From a checkpoint of a small transformer trained on Wikipedia.
Size: width 896, 7 heads of 128 (1 for keys and values), MLP 2368 SwiGLU, vocabulary 9107, 115M parameters.
Architecture: RMSNorm before each block, rotary positions, no biases in attention or MLP, untied embeddings, normalized queries and keys, capped logits.
MLP neurons of a small language model. Each row is named by its layer, matrix (gate and up: input weights; down: output weights) and neuron, and shows model dimensions 736-831. Each number is 200 + 20 x the weight over its row's rms, rounded and kept within 0 to 999. A neuron's up and down rows have the sign that makes its largest values positive.
After each neuron's rows, "fires in" lists the words (lower case) most often at its 100 highest values on Wikipedia text that the model never trained on.

L8.gate1832,208,224,193,226,194,200,168,210,192,194,202,190,192,213,235,204,176,235,214,207,213,227,195,171,208,177,200,203,211,195,213,201,194,170,171,174,241,199,208,177,204,186,179,159,209,227,218,193,221,202,197,195,192,190,211,212,194,179,170,202,203,210,234,189,206,164,195,209,168,189,188,209,240,214,180,215,157,191,215,158,164,200,218,210,201,198,192,207,202,196,195,192,191,195,174,209
L8.up1832,209,197,173,198,219,217,219,206,188,167,196,209,235,198,216,220,219,207,195,204,155,213,232,202,215,185,230,197,205,226,198,194,197,182,186,231,202,182,179,204,181,199,161,186,175,209,177,197,237,195,192,219,202,147,226,219,204,209,200,216,161,213,198,180,213,181,189,168,177,177,197,167,205,199,150,213,189,159,220,194,202,164,195,220,192,166,190,192,219,182,188,185,163,208,192,204
L8.down1832,216,160,207,164,175,199,199,192,211,203,180,191,182,216,198,188,201,204,192,209,185,198,205,172,231,213,185,179,185,216,190,227,194,230,223,215,216,203,231,252,164,173,213,208,182,204,160,231,225,230,186,183,238,207,214,185,223,196,197,208,183,206,220,189,239,185,226,188,185,173,193,206,219,244,180,232,187,203,196,204,195,228,233,217,217,202,217,222,248,218,177,214,214,203,187,208
fires in: "during", "the", "of", "after", "to", "in"

L8.gate854,169,223,201,219,191,256,202,207,166,236,197,190,213,241,182,226,225,167,205,190,209,173,211,191,226,180,207,208,218,158,193,195,181,221,203,181,189,212,189,224,198,205,191,213,176,199,203,181,163,229,220,195,197,202,219,187,218,216,201,184,200,215,210,232,223,233,214,169,190,205,218,236,173,209,221,237,182,217,174,152,220,225,198,179,186,190,211,182,165,229,197,247,210,210,161,185
L8.up854,224,199,191,221,188,220,217,184,179,196,204,207,152,178,186,209,212,173,199,207,180,182,171,208,194,214,157,178,229,204,259,240,206,195,180,202,170,198,219,207,191,226,215,176,241,197,212,232,217,193,181,202,221,205,185,227,208,200,199,179,206,184,185,221,173,209,154,209,157,228,184,194,209,167,207,202,172,184,214,204,229,213,179,200,213,218,240,185,194,198,190,210,213,205,184,196
L8.down854,217,223,200,230,206,210,193,170,198,217,205,202,196,214,194,181,217,204,228,179,189,242,191,219,205,173,207,147,172,179,234,190,186,172,218,178,256,211,222,215,177,184,205,208,212,198,201,218,220,190,225,168,196,165,182,179,179,216,185,188,206,203,174,209,210,182,177,184,154,208,216,225,157,199,216,183,211,225,181,194,206,181,162,213,203,218,180,212,181,227,195,196,216,178,185,169
fires in: "in", "of", "on"

L3.gate1843,206,166,154,190,220,233,178,175,201,237,217,184,174,225,203,236,188,164,202,192,223,202,189,171,167,191,195,213,175,178,217,211,203,216,202,214,193,186,184,182,170,182,223,217,210,172,210,199,197,193,192,184,172,213,219,229,202,209,166,201,180,186,222,245,180,211,210,225,220,195,237,221,172,173,182,236,177,199,214,187,201,217,222,185,183,207,216,190,198,173,212,189,154,178,216,215
L3.up1843,187,151,178,148,188,191,180,210,231,181,205,165,181,198,161,228,184,210,197,194,225,215,185,200,190,200,216,209,156,179,195,238,198,192,220,195,200,193,200,199,190,197,174,205,219,221,199,191,222,217,179,191,220,234,181,191,201,244,209,196,194,199,218,187,185,213,207,212,193,201,243,203,197,203,201,198,161,178,216,197,206,208,186,184,198,195,226,184,194,214,248,176,173,195,192,171
L3.down1843,197,195,199,179,164,162,224,221,219,169,171,180,193,157,204,219,188,252,210,224,202,193,190,221,224,232,194,231,194,245,196,231,221,220,196,173,190,216,229,224,201,183,207,214,196,187,222,230,193,202,219,173,191,209,208,208,176,220,224,164,179,217,172,191,201,234,231,215,200,207,248,210,212,244,169,181,184,201,199,186,200,194,170,187,164,181,235,202,220,224,250,202,212,212,215,159
fires in: "to", "of", "is", "that"

L8.gate799,202,204,245,216,220,202,178,208,222,215,188,189,176,159,212,168,211,217,174,209,209,182,191,170,218,252,211,217,202,185,232,198,195,191,208,183,202,194,231,167,199,205,213,219,229,223,182,185,201,175,220,164,179,213,219,194,194,186,192,208,205,210,211,225,163,177,196,205,202,175,201,219,206,221,176,238,166,181,203,201,181,229,206,217,189,176,186,183,211,234,216,170,206,217,220,187
L8.up799,185,224,211,222,202,226,191,203,216,212,208,198,252,201,208,200,175,203,181,250,208,187,230,217,181,194,209,211,204,193,183,209,195,191,180,191,205,236,213,224,224,201,161,210,210,222,203,186,202,248,195,238,192,172,212,214,167,191,223,244,209,182,215,181,222,181,188,200,232,187,200,184,227,245,196,206,215,189,193,216,190,199,223,190,214,218,198,231,164,228,191,210,193,189,205,178
L8.down799,229,217,222,172,200,204,218,200,176,184,189,191,229,183,191,182,201,190,195,190,186,240,206,200,188,179,199,200,206,226,195,215,222,170,219,191,182,172,207,195,185,206,186,228,205,247,197,173,183,174,186,181,182,209,210,182,193,203,215,197,212,211,186,204,251,205,176,248,189,186,175,210,218,213,197,234,219,199,212,215,208,175,174,199,220,175,169,202,199,251,196,190,175,177,186,241
fires in: "the", "s", "its", "of", "his"

L3.gate962,158,188,205,207,222,199,211,201,200,213,193,201,201,206,194,195,213,201,138,222,188,154,170,199,210,180,176,207,219,189,218,190,175,211,154,216,188,163,250,181,210,222,189,208,212,207,188,212,244,198,160,217,215,203,202,200,237,206,185,198,196,241,221,205,211,202,185,202,216,206,201,247,183,191,181,233,217,177,219,223,156,230,204,195,207,213,185,250,150,232,173,180,214,203,184,200
L3.up962,167,191,166,199,198,225,245,192,220,219,196,191,164,193,178,206,205,212,157,193,206,165,162,242,235,188,191,194,218,178,191,202,197,200,214,194,201,218,193,200,179,220,230,173,217,235,184,204,211,219,174,208,179,167,182,177,190,234,227,189,179,211,209,226,180,192,169,213,219,177,229,185,216,188,193,215,221,201,210,185,206,193,191,170,232,203,190,213,217,206,210,177,212,254,199,184
L3.down962,213,195,160,181,205,177,189,204,211,221,166,191,198,195,202,215,224,216,177,189,196,172,197,200,211,182,225,163,180,187,204,207,211,166,201,210,226,193,211,189,222,214,217,185,228,230,174,150,206,189,185,201,192,222,232,204,209,233,193,207,178,195,201,157,177,195,191,174,241,221,221,189,176,199,204,190,231,211,174,177,204,212,207,218,228,223,211,190,210,214,177,169,229,202,191,206
fires in: "where", "how", "which", "when", "knowlton", "way"

L8.gate360,195,191,184,205,189,192,178,207,219,159,205,214,216,222,184,187,195,203,193,210,191,225,207,212,213,186,226,221,193,220,178,205,189,181,146,217,213,194,211,203,185,189,197,204,224,199,206,214,203,211,199,158,176,197,213,180,228,176,201,181,200,233,216,199,214,198,193,218,193,230,185,201,203,212,196,184,193,197,223,204,195,199,225,202,195,144,198,187,218,207,201,184,185,176,201,193
L8.up360,212,201,222,232,185,230,176,164,226,213,187,208,221,186,206,185,210,203,198,187,185,209,215,243,237,203,198,209,180,206,217,174,195,180,208,204,207,234,176,190,239,205,207,213,167,209,187,162,163,234,185,231,206,251,200,227,216,221,214,223,220,187,201,199,195,184,180,210,193,209,206,199,192,217,217,193,169,193,185,185,212,173,188,209,200,192,199,197,167,169,204,213,190,181,186,171
L8.down360,211,183,200,185,213,239,204,231,196,215,201,185,237,220,233,209,186,188,158,209,170,210,219,202,199,197,224,186,205,220,218,242,198,230,221,195,228,168,191,199,191,252,191,196,233,197,218,204,182,156,191,186,183,210,192,169,167,191,208,199,182,209,184,216,208,209,228,176,219,196,190,176,200,213,197,181,166,218,231,192,174,221,173,206,197,221,206,201,183,240,191,204,218,236,187,189
fires in: "for", "in", "over", "to", "of", "on"

L8.gate361,177,233,187,208,214,191,231,172,208,195,164,184,188,173,217,170,206,236,194,217,188,153,229,241,226,193,225,190,201,179,196,211,186,225,191,178,210,194,194,178,212,169,206,190,257,219,194,196,210,180,184,182,202,198,197,198,198,183,218,172,185,193,219,196,204,207,205,217,193,182,203,198,154,217,182,187,190,205,203,179,214,180,209,221,193,181,223,189,183,225,212,242,235,210,222,234
L8.up361,191,202,191,215,237,186,237,228,226,177,203,219,161,192,209,156,213,230,175,233,160,173,183,205,204,201,216,173,203,211,185,187,212,197,212,183,255,223,204,187,221,231,190,207,186,189,213,219,153,183,208,200,203,194,205,193,152,174,195,209,207,203,190,218,211,223,224,205,203,224,184,208,218,204,186,240,209,196,211,244,185,174,206,204,230,175,217,180,222,179,169,210,224,203,200,229
L8.down361,231,178,213,213,209,217,216,225,211,206,199,176,196,214,195,203,147,206,198,191,188,233,208,192,177,189,194,196,219,195,221,226,195,192,238,198,215,218,205,215,219,176,229,238,182,231,190,199,220,187,171,203,174,208,179,250,171,176,211,215,198,208,186,177,173,211,205,210,224,212,203,210,201,241,245,204,157,201,194,233,219,156,198,205,224,197,214,193,203,175,173,158,165,175,194,226
fires in: "in", "the", "to", "a", "s", "of"

L3.gate1182,197,198,240,222,246,221,211,194,196,226,182,188,144,195,184,201,217,205,219,208,188,172,203,196,221,201,180,202,206,184,206,193,180,184,197,181,205,194,152,223,196,208,162,186,251,218,180,197,227,225,191,203,181,231,200,231,198,136,176,222,177,206,242,213,201,189,200,198,187,209,166,240,219,175,205,204,185,215,220,192,233,187,212,205,201,229,156,197,215,183,185,198,234,157,204,210
L3.up1182,208,229,184,184,216,184,198,198,205,177,185,191,193,239,208,201,196,194,169,209,190,181,222,188,245,194,225,180,196,218,173,214,199,197,137,217,178,162,220,181,169,225,225,178,178,203,197,232,189,232,186,178,176,184,207,189,189,228,225,146,209,181,212,203,158,214,231,197,171,194,189,230,176,210,174,169,184,206,210,212,188,182,218,214,197,208,200,188,178,200,182,164,201,155,218,202
L3.down1182,193,237,218,215,187,204,206,201,193,159,177,206,199,191,197,190,234,198,214,186,243,195,146,195,181,194,182,211,246,176,204,196,189,197,195,223,181,204,221,203,190,188,231,225,203,143,232,203,220,203,179,158,182,194,188,193,209,188,192,210,174,196,235,196,222,208,215,206,198,186,200,184,182,180,197,206,180,216,180,204,183,196,191,196,207,223,209,215,187,184,190,171,179,201,186,182
fires in: "of", "few", "number", "the"

L8.gate1841,184,211,245,215,208,208,217,211,204,216,173,204,201,215,231,231,182,192,225,203,166,189,198,191,203,233,183,183,191,156,199,215,180,164,173,176,215,205,206,178,213,214,191,201,219,244,251,181,168,223,235,166,207,208,212,234,183,225,225,221,197,189,210,191,190,208,175,205,214,224,226,180,195,191,165,197,179,202,165,209,242,173,206,183,210,224,211,220,202,184,194,202,191,198,197,222
L8.up1841,159,229,215,186,225,173,186,203,229,161,222,225,201,229,223,211,212,191,173,226,197,173,196,214,232,200,216,192,185,183,220,220,185,206,198,205,194,210,227,216,193,194,199,195,204,199,174,195,179,213,184,170,211,185,184,222,173,185,220,216,199,218,183,242,183,210,198,156,178,208,161,196,196,214,199,221,200,221,206,168,188,197,155,190,184,205,192,210,216,184,185,197,171,207,197,217
L8.down1841,217,193,209,212,174,209,219,201,201,183,204,222,181,204,167,188,194,188,210,215,232,200,211,212,183,215,173,214,246,215,192,195,226,220,191,196,207,193,205,178,215,204,189,241,187,213,200,185,185,177,185,172,189,190,219,239,203,173,218,203,185,196,219,216,226,207,177,203,212,206,226,200,183,183,212,213,220,216,219,211,198,207,225,170,219,203,165,169,197,209,160,211,173,169,219,225
fires in: "in", "on", "to"

L8.gate1446,218,193,191,169,202,202,203,235,193,178,147,165,220,238,199,214,197,155,229,212,211,154,203,202,187,190,208,185,209,197,202,223,203,221,159,193,214,196,192,236,186,194,210,202,199,197,216,200,200,215,228,213,201,206,221,194,187,213,207,205,224,195,218,207,203,207,148,191,178,224,192,164,176,179,212,207,176,186,214,218,163,248,196,202,173,195,248,218,178,174,231,190,163,201,165,208
L8.up1446,205,210,205,194,189,222,171,195,189,191,164,217,199,230,203,209,203,175,204,201,163,194,195,232,227,208,173,214,194,199,192,190,222,228,173,172,170,200,194,188,226,225,233,175,201,209,205,201,196,224,173,173,224,180,209,196,195,194,176,155,192,183,234,211,196,204,165,199,145,196,178,200,178,166,224,190,216,224,199,170,165,195,164,189,193,217,162,189,178,199,198,219,166,208,219,223
L8.down1446,219,193,170,188,210,231,230,204,198,207,205,215,202,188,213,248,195,178,177,213,208,200,215,204,219,164,226,161,221,198,229,192,249,201,222,207,214,216,192,185,186,174,189,224,202,189,191,176,190,194,179,228,196,209,180,188,184,217,232,196,185,225,156,193,171,201,190,208,227,198,200,222,210,198,196,185,215,192,153,203,177,176,158,201,191,181,209,194,224,222,224,224,203,171,208,209
fires in: "of", "called", "like", "named"

L3.gate1191,199,222,186,206,193,195,178,229,209,217,194,178,245,184,211,218,220,187,215,212,162,227,168,225,195,190,224,155,191,198,188,208,200,187,145,198,200,181,168,204,178,179,185,213,178,245,210,159,217,211,208,213,221,198,191,232,191,223,214,189,194,197,196,189,178,215,196,216,173,200,180,212,202,197,170,187,210,183,177,196,229,207,190,216,232,194,189,224,224,197,231,227,203,181,183,215
L3.up1191,226,205,219,192,205,208,221,215,163,231,182,185,191,218,246,205,219,219,238,203,218,168,201,205,185,193,156,188,213,210,198,200,199,204,189,197,170,196,217,171,227,201,204,223,218,221,176,198,221,208,199,166,200,182,215,209,219,200,201,220,189,207,186,205,169,196,207,213,193,184,213,226,197,186,198,187,179,200,204,165,182,206,175,164,195,202,180,218,181,224,193,215,208,225,195,219
L3.down1191,199,184,238,223,219,218,203,212,204,182,184,191,206,187,216,160,243,193,197,216,171,216,221,197,174,205,188,207,196,211,170,211,244,216,197,216,219,217,206,196,218,191,189,223,200,199,192,189,220,215,206,160,200,227,222,193,176,195,188,210,197,203,163,181,204,203,201,208,210,188,180,192,193,211,166,220,201,177,171,215,222,212,198,179,202,207,173,182,227,195,166,202,216,173,221,237
fires in: "to", "as"

L8.gate405,214,219,191,205,239,199,230,186,164,216,190,209,217,194,220,189,214,237,202,200,183,211,204,188,195,180,178,188,178,203,136,192,206,238,191,215,160,221,227,170,210,210,222,197,212,167,218,191,211,142,202,189,209,232,201,205,233,191,199,226,176,206,204,199,157,179,189,224,208,190,213,198,173,189,200,191,234,207,216,209,216,220,189,187,178,184,190,197,198,206,167,199,222,151,213,215
L8.up405,212,220,207,207,174,209,214,167,184,248,191,172,227,180,215,192,186,219,206,175,211,234,202,212,209,197,191,174,157,184,159,209,211,209,200,200,201,225,190,196,176,218,181,190,186,193,215,173,182,177,194,194,173,214,185,205,168,178,217,190,178,203,190,185,193,202,216,201,219,198,222,205,214,224,205,205,218,189,163,199,173,182,211,222,167,196,190,203,193,225,233,174,211,172,174,210
L8.down405,159,209,236,192,202,189,193,159,244,242,177,214,193,204,182,170,198,212,228,215,171,216,192,187,206,202,224,201,193,214,186,213,145,169,210,197,215,218,211,199,206,191,216,221,186,205,189,218,149,231,189,203,192,192,177,204,183,206,204,196,183,188,182,225,208,201,229,197,213,192,180,199,150,209,179,198,223,199,192,218,214,201,159,175,236,178,192,195,224,203,193,184,203,182,182,215
fires in: "as", "a", "the", "an", "to", "of"

L8.gate908,182,221,187,200,185,215,220,188,214,234,215,201,187,210,175,207,169,231,197,214,147,204,187,170,230,240,227,231,180,217,196,190,182,182,206,195,202,221,218,218,210,194,182,146,209,212,213,184,185,168,200,209,200,232,218,170,194,180,218,206,191,198,173,198,221,192,224,189,219,168,202,209,188,259,212,208,175,216,180,234,187,238,213,188,184,202,227,193,161,192,196,181,173,170,173,200
L8.up908,237,209,207,175,182,214,223,172,210,179,199,191,188,215,207,128,211,201,221,226,192,213,172,165,178,197,174,217,194,252,174,200,208,215,225,235,198,202,208,188,206,172,195,205,203,192,184,220,199,185,192,177,200,211,179,253,220,192,209,218,200,179,183,197,188,209,168,188,214,203,207,183,178,168,223,189,211,183,207,195,193,200,213,197,204,239,226,225,176,193,213,166,167,215,216,195
L8.down908,218,171,229,205,202,205,221,187,213,186,214,206,238,193,221,246,191,196,173,203,175,196,227,162,202,224,204,217,181,191,171,211,174,194,193,183,195,189,227,187,203,199,203,190,234,206,172,205,225,199,168,178,201,191,214,221,187,224,174,173,200,200,224,175,193,215,204,189,197,201,197,220,203,175,204,200,188,209,216,194,197,180,150,199,223,185,230,187,211,197,196,201,202,175,208,206
fires in: "was", "is", "were", "are", "for", "found"

L3.gate1429,223,184,184,179,203,213,190,194,221,197,221,183,220,195,219,193,221,185,191,165,196,209,212,260,223,185,200,216,224,186,200,217,193,205,198,188,241,205,233,176,215,204,201,222,175,203,230,213,203,209,193,189,189,203,216,196,266,202,209,189,175,183,219,249,178,221,180,224,213,189,168,210,198,199,206,210,166,211,248,190,186,200,179,169,184,168,218,191,191,209,213,220,212,186,186,215
L3.up1429,181,190,191,197,179,210,212,207,211,234,221,213,225,199,184,212,176,209,226,201,228,186,159,187,215,204,193,243,205,199,197,186,201,192,228,175,215,194,216,232,221,188,227,216,201,215,204,175,175,199,243,202,187,183,203,203,193,212,222,203,245,207,168,235,222,193,192,227,175,197,214,230,177,235,159,219,157,199,216,206,221,218,172,166,193,175,177,214,165,180,214,232,204,212,203,179
L3.down1429,214,206,174,198,192,190,201,207,218,191,218,163,203,153,206,186,198,207,196,199,230,191,158,211,225,190,174,192,216,210,158,205,203,240,226,235,222,178,220,185,179,221,178,248,194,182,202,213,174,226,232,214,199,197,205,198,205,243,201,247,199,202,225,209,162,213,212,204,239,206,180,241,180,224,174,187,204,211,238,210,186,187,224,166,196,182,169,197,195,182,195,224,171,178,201,210
fires in: "with", "of", "to", "by", "from", "through"

L3.gate580,185,216,201,225,163,186,185,234,178,204,188,217,197,195,194,152,186,178,209,208,180,187,174,250,227,225,191,192,197,184,204,183,202,183,211,187,224,166,188,200,230,176,172,180,206,185,237,181,215,154,195,211,209,185,206,225,217,223,164,213,204,222,203,204,178,167,184,193,213,201,243,209,191,191,189,246,209,174,218,225,167,202,195,201,243,192,187,208,200,188,192,221,194,199,191,213
L3.up580,235,227,237,178,198,205,208,191,187,202,193,196,185,204,180,137,199,200,207,211,221,202,208,155,209,211,195,185,199,192,160,231,207,195,218,193,202,207,203,212,210,219,182,258,232,162,173,204,210,184,191,178,228,197,196,183,168,205,154,153,180,180,200,249,161,204,211,175,197,204,207,215,222,211,211,247,200,213,198,195,183,190,216,205,222,218,196,217,220,191,223,227,185,204,182,207
L3.down580,194,188,224,207,206,183,212,210,195,196,203,233,221,213,174,193,207,201,157,215,199,191,204,169,206,242,179,216,191,176,203,216,184,230,198,200,256,212,217,200,203,192,222,213,210,208,212,222,161,212,187,200,205,190,204,189,151,221,201,208,171,211,213,206,217,161,217,182,196,190,217,229,180,214,211,205,215,199,219,214,223,214,185,220,197,224,255,184,216,203,201,213,226,189,171,166
fires in: "with", "to"

L3.gate2303,209,178,165,201,198,197,217,164,216,194,206,180,211,194,188,223,159,175,212,184,153,220,202,224,199,211,196,196,192,170,187,187,184,196,180,213,222,201,192,247,219,213,237,202,187,192,168,167,156,259,164,205,187,221,199,146,209,188,218,189,197,211,192,232,210,207,191,196,233,184,197,226,181,212,194,157,215,231,216,201,193,207,188,165,178,179,215,202,157,255,200,212,171,225,194,204
L3.up2303,224,211,190,184,224,200,203,203,240,215,202,199,215,193,191,182,229,199,193,238,178,191,179,206,189,207,232,202,254,169,162,182,217,205,214,230,225,184,194,202,197,207,203,190,222,192,160,201,194,197,215,208,188,214,200,224,207,217,197,220,224,188,197,208,226,201,172,192,190,181,192,182,195,202,203,204,152,221,202,185,200,148,198,202,237,157,185,197,180,160,160,232,205,186,205,230
L3.down2303,186,222,190,172,194,209,201,216,226,184,189,231,182,166,195,200,227,189,175,185,184,183,233,228,200,187,217,169,200,179,178,182,233,224,185,199,236,176,183,193,201,174,193,220,207,212,214,208,194,212,214,216,176,204,269,171,182,201,213,190,189,238,202,195,201,164,216,199,205,175,192,193,202,184,173,175,182,242,207,207,169,193,155,193,171,196,194,153,231,213,190,206,226,210,186,196
fires in: "of", "by", "to", "black", "for"

L8.gate1303,238,172,171,175,195,203,194,211,160,207,185,199,217,177,192,186,170,172,174,201,210,219,200,190,202,174,218,210,154,192,130,203,191,163,169,210,214,225,212,191,191,211,188,158,160,193,211,185,249,206,179,196,195,199,205,144,227,217,206,206,180,211,178,199,218,171,222,204,186,189,204,236,191,172,170,178,215,176,173,222,176,198,198,201,215,180,215,237,174,213,200,183,237,178,188,224
L8.up1303,207,199,189,164,175,192,163,184,222,227,203,173,186,211,226,205,154,195,213,197,206,222,216,246,201,216,198,189,215,209,189,204,221,198,239,207,201,194,204,189,182,167,228,195,213,188,243,209,195,198,238,189,181,167,169,210,225,203,198,229,232,167,230,202,189,191,211,182,172,203,190,221,204,222,161,207,169,190,192,149,209,208,222,156,205,198,229,218,167,160,237,191,170,195,192,214
L8.down1303,192,225,226,183,234,204,201,208,220,188,209,200,221,171,206,179,199,197,206,214,203,220,202,185,202,205,222,169,191,199,238,204,199,181,212,153,210,213,264,207,213,199,230,208,183,193,199,209,211,208,197,200,204,218,246,208,182,164,200,176,154,180,181,168,195,192,213,205,215,212,219,220,157,205,216,203,231,221,229,179,156,201,215,213,196,184,202,196,208,176,165,186,186,192,200,223
fires in: "the", "for"

L8.gate238,207,192,208,188,209,178,197,204,194,225,186,160,188,199,171,213,175,193,206,192,240,193,204,197,237,185,210,200,225,156,212,203,194,217,176,219,189,184,191,196,178,171,192,229,200,188,193,202,185,210,193,211,193,197,206,198,193,208,199,197,222,199,184,221,206,208,160,176,153,230,193,191,195,205,195,208,192,172,221,190,223,222,206,206,219,213,230,180,184,173,193,189,172,205,167,204
L8.up238,232,214,202,194,189,207,221,208,213,209,202,205,212,196,206,237,223,216,226,232,199,176,187,213,216,198,204,163,223,174,197,218,201,215,180,196,210,192,195,196,179,141,195,218,200,233,231,208,229,193,181,181,187,202,232,208,203,236,193,158,167,174,231,196,175,195,165,203,185,200,224,188,156,153,205,205,151,177,210,171,201,186,160,211,204,230,183,220,196,200,192,180,198,201,184,197
L8.down238,204,214,192,207,213,193,186,203,249,203,181,192,238,226,214,211,203,208,192,196,205,184,225,213,206,210,169,204,206,180,200,176,244,229,160,235,144,200,203,172,225,211,187,188,223,187,223,229,193,183,213,185,224,220,196,218,187,210,214,168,237,189,185,171,236,189,216,166,198,189,209,204,186,211,208,216,181,233,213,227,199,192,210,221,172,200,239,195,198,240,195,236,243,181,204,238
fires in: "of", "to", "for"

L3.gate2203,219,191,197,199,209,206,197,200,212,210,180,211,217,179,218,177,166,187,209,217,177,191,160,212,219,220,216,202,220,190,161,218,196,228,180,222,233,197,219,213,252,192,210,241,220,184,173,212,196,159,183,187,189,223,215,226,217,197,193,174,197,200,246,200,231,201,202,229,149,214,166,201,202,237,165,190,217,179,186,180,204,205,223,219,191,194,192,191,164,197,201,216,178,183,186,176
L3.up2203,202,245,187,201,187,209,206,196,188,236,185,178,189,224,179,176,216,194,168,176,211,203,181,217,204,187,200,213,216,214,198,210,188,187,160,260,191,209,217,191,185,219,201,184,220,236,149,203,206,185,211,213,165,167,200,216,205,207,171,195,170,188,221,175,233,211,180,208,199,212,240,204,203,222,216,228,206,207,239,187,159,202,208,183,191,207,200,177,193,217,165,179,206,203,197,238
L3.down2203,206,199,173,192,180,215,201,205,221,219,203,178,198,199,216,192,191,216,224,217,226,227,211,237,238,148,192,207,214,216,221,206,222,205,193,213,189,202,182,221,215,174,204,203,221,194,197,206,201,198,189,204,243,214,216,161,216,232,171,196,189,224,216,167,181,145,216,192,230,203,206,197,188,179,194,186,188,186,181,181,193,195,207,204,209,156,206,185,202,187,190,185,175,227,189,202
fires in: "these", "which", "where", "how", "other", "this"

L8.gate1956,201,207,180,215,202,220,216,181,193,210,193,197,185,192,241,201,184,212,230,182,176,212,156,201,209,210,182,222,190,195,181,199,201,181,188,191,210,216,198,151,183,185,195,224,183,205,231,205,189,173,212,211,194,225,211,217,202,199,215,231,220,205,214,245,209,238,174,193,206,225,214,229,205,206,184,219,217,216,205,190,200,206,208,192,201,143,216,218,202,221,186,168,170,223,199,225
L8.up1956,178,189,159,188,162,218,207,220,233,210,217,193,221,181,202,188,183,195,221,216,220,176,204,198,184,203,245,173,201,236,198,184,169,222,159,225,183,200,190,216,231,190,164,253,168,209,208,193,221,200,231,212,198,172,194,226,182,234,179,183,166,173,211,210,177,178,204,185,213,191,211,192,178,232,221,194,204,216,203,186,192,225,212,175,183,202,177,175,209,191,209,215,187,190,187,205
L8.down1956,223,226,192,221,211,225,194,216,199,235,152,243,200,189,172,209,213,215,193,164,199,232,192,212,203,216,169,213,200,207,215,218,235,175,193,203,204,189,198,165,190,167,175,191,205,171,210,184,205,165,195,206,224,191,184,188,201,199,180,205,205,219,206,217,208,185,191,201,210,207,181,218,174,229,177,206,184,196,216,183,195,175,195,200,206,236,221,201,213,198,187,200,173,215,174,212
fires in: "in", "to", "from", "with", "take"

L8.gate646,200,227,211,225,185,177,194,172,186,165,191,190,204,175,213,183,165,215,199,173,254,190,224,221,214,168,220,206,198,165,198,177,211,211,162,182,208,224,203,201,188,197,212,207,191,200,188,190,222,205,163,183,227,196,228,229,204,199,202,190,235,221,185,174,204,197,213,222,234,244,208,183,191,206,212,193,200,213,202,141,241,181,184,155,225,197,196,247,211,223,218,187,194,211,196,197
L8.up646,157,227,185,196,203,192,226,213,186,178,164,184,199,183,206,186,201,186,193,183,176,194,157,202,192,192,203,202,195,222,211,224,214,202,177,226,222,196,168,201,198,218,214,190,210,224,201,196,178,214,181,166,189,172,225,195,180,212,208,228,222,217,211,193,183,187,180,192,202,208,204,187,169,167,163,205,248,155,177,216,184,192,207,208,202,188,173,227,229,220,214,197,238,192,184,174
L8.down646,154,152,189,237,186,198,172,197,207,230,187,192,166,197,182,197,225,159,214,221,201,205,176,199,180,212,234,171,204,200,181,208,224,198,194,186,205,211,209,191,195,189,211,178,198,165,213,201,212,180,217,223,187,202,201,188,177,195,188,137,196,165,153,224,167,193,176,225,207,225,192,185,168,221,219,178,234,184,183,228,191,238,208,222,211,186,199,222,195,195,197,193,169,178,233,216
fires in: "a", "the", "an", "as", "called"

L8.gate834,212,217,182,199,235,175,203,171,203,200,176,229,191,194,193,193,215,201,193,199,212,226,167,200,206,205,223,200,188,176,191,187,196,180,198,224,205,216,217,210,206,208,198,200,176,219,199,239,193,189,245,206,187,190,179,206,190,176,189,161,178,198,199,184,195,207,202,212,234,209,173,174,194,191,214,221,181,162,205,200,201,210,197,196,231,205,193,184,190,218,190,215,192,198,170,201
L8.up834,230,207,205,202,236,193,174,195,203,231,205,222,206,220,206,192,206,182,201,192,194,229,206,216,169,202,214,211,200,226,215,225,206,186,219,189,218,175,210,222,190,215,179,189,207,179,181,189,229,216,195,168,217,193,176,184,189,190,206,211,195,166,199,208,189,181,217,218,191,173,180,190,202,190,188,214,227,188,192,190,202,208,190,183,185,195,213,248,183,190,197,176,199,205,154,188
L8.down834,224,193,188,237,210,176,205,268,207,221,232,187,183,186,228,199,224,180,198,188,178,221,218,195,199,155,189,227,203,190,215,184,218,180,223,165,192,188,220,179,201,196,185,197,209,220,190,196,205,199,168,196,209,199,200,223,194,202,220,189,176,238,184,193,195,207,203,210,157,211,206,201,191,231,176,232,214,226,197,225,178,179,187,204,185,171,197,181,204,200,202,178,179,186,209,185
fires in: "in", "for", "on", "into", "of"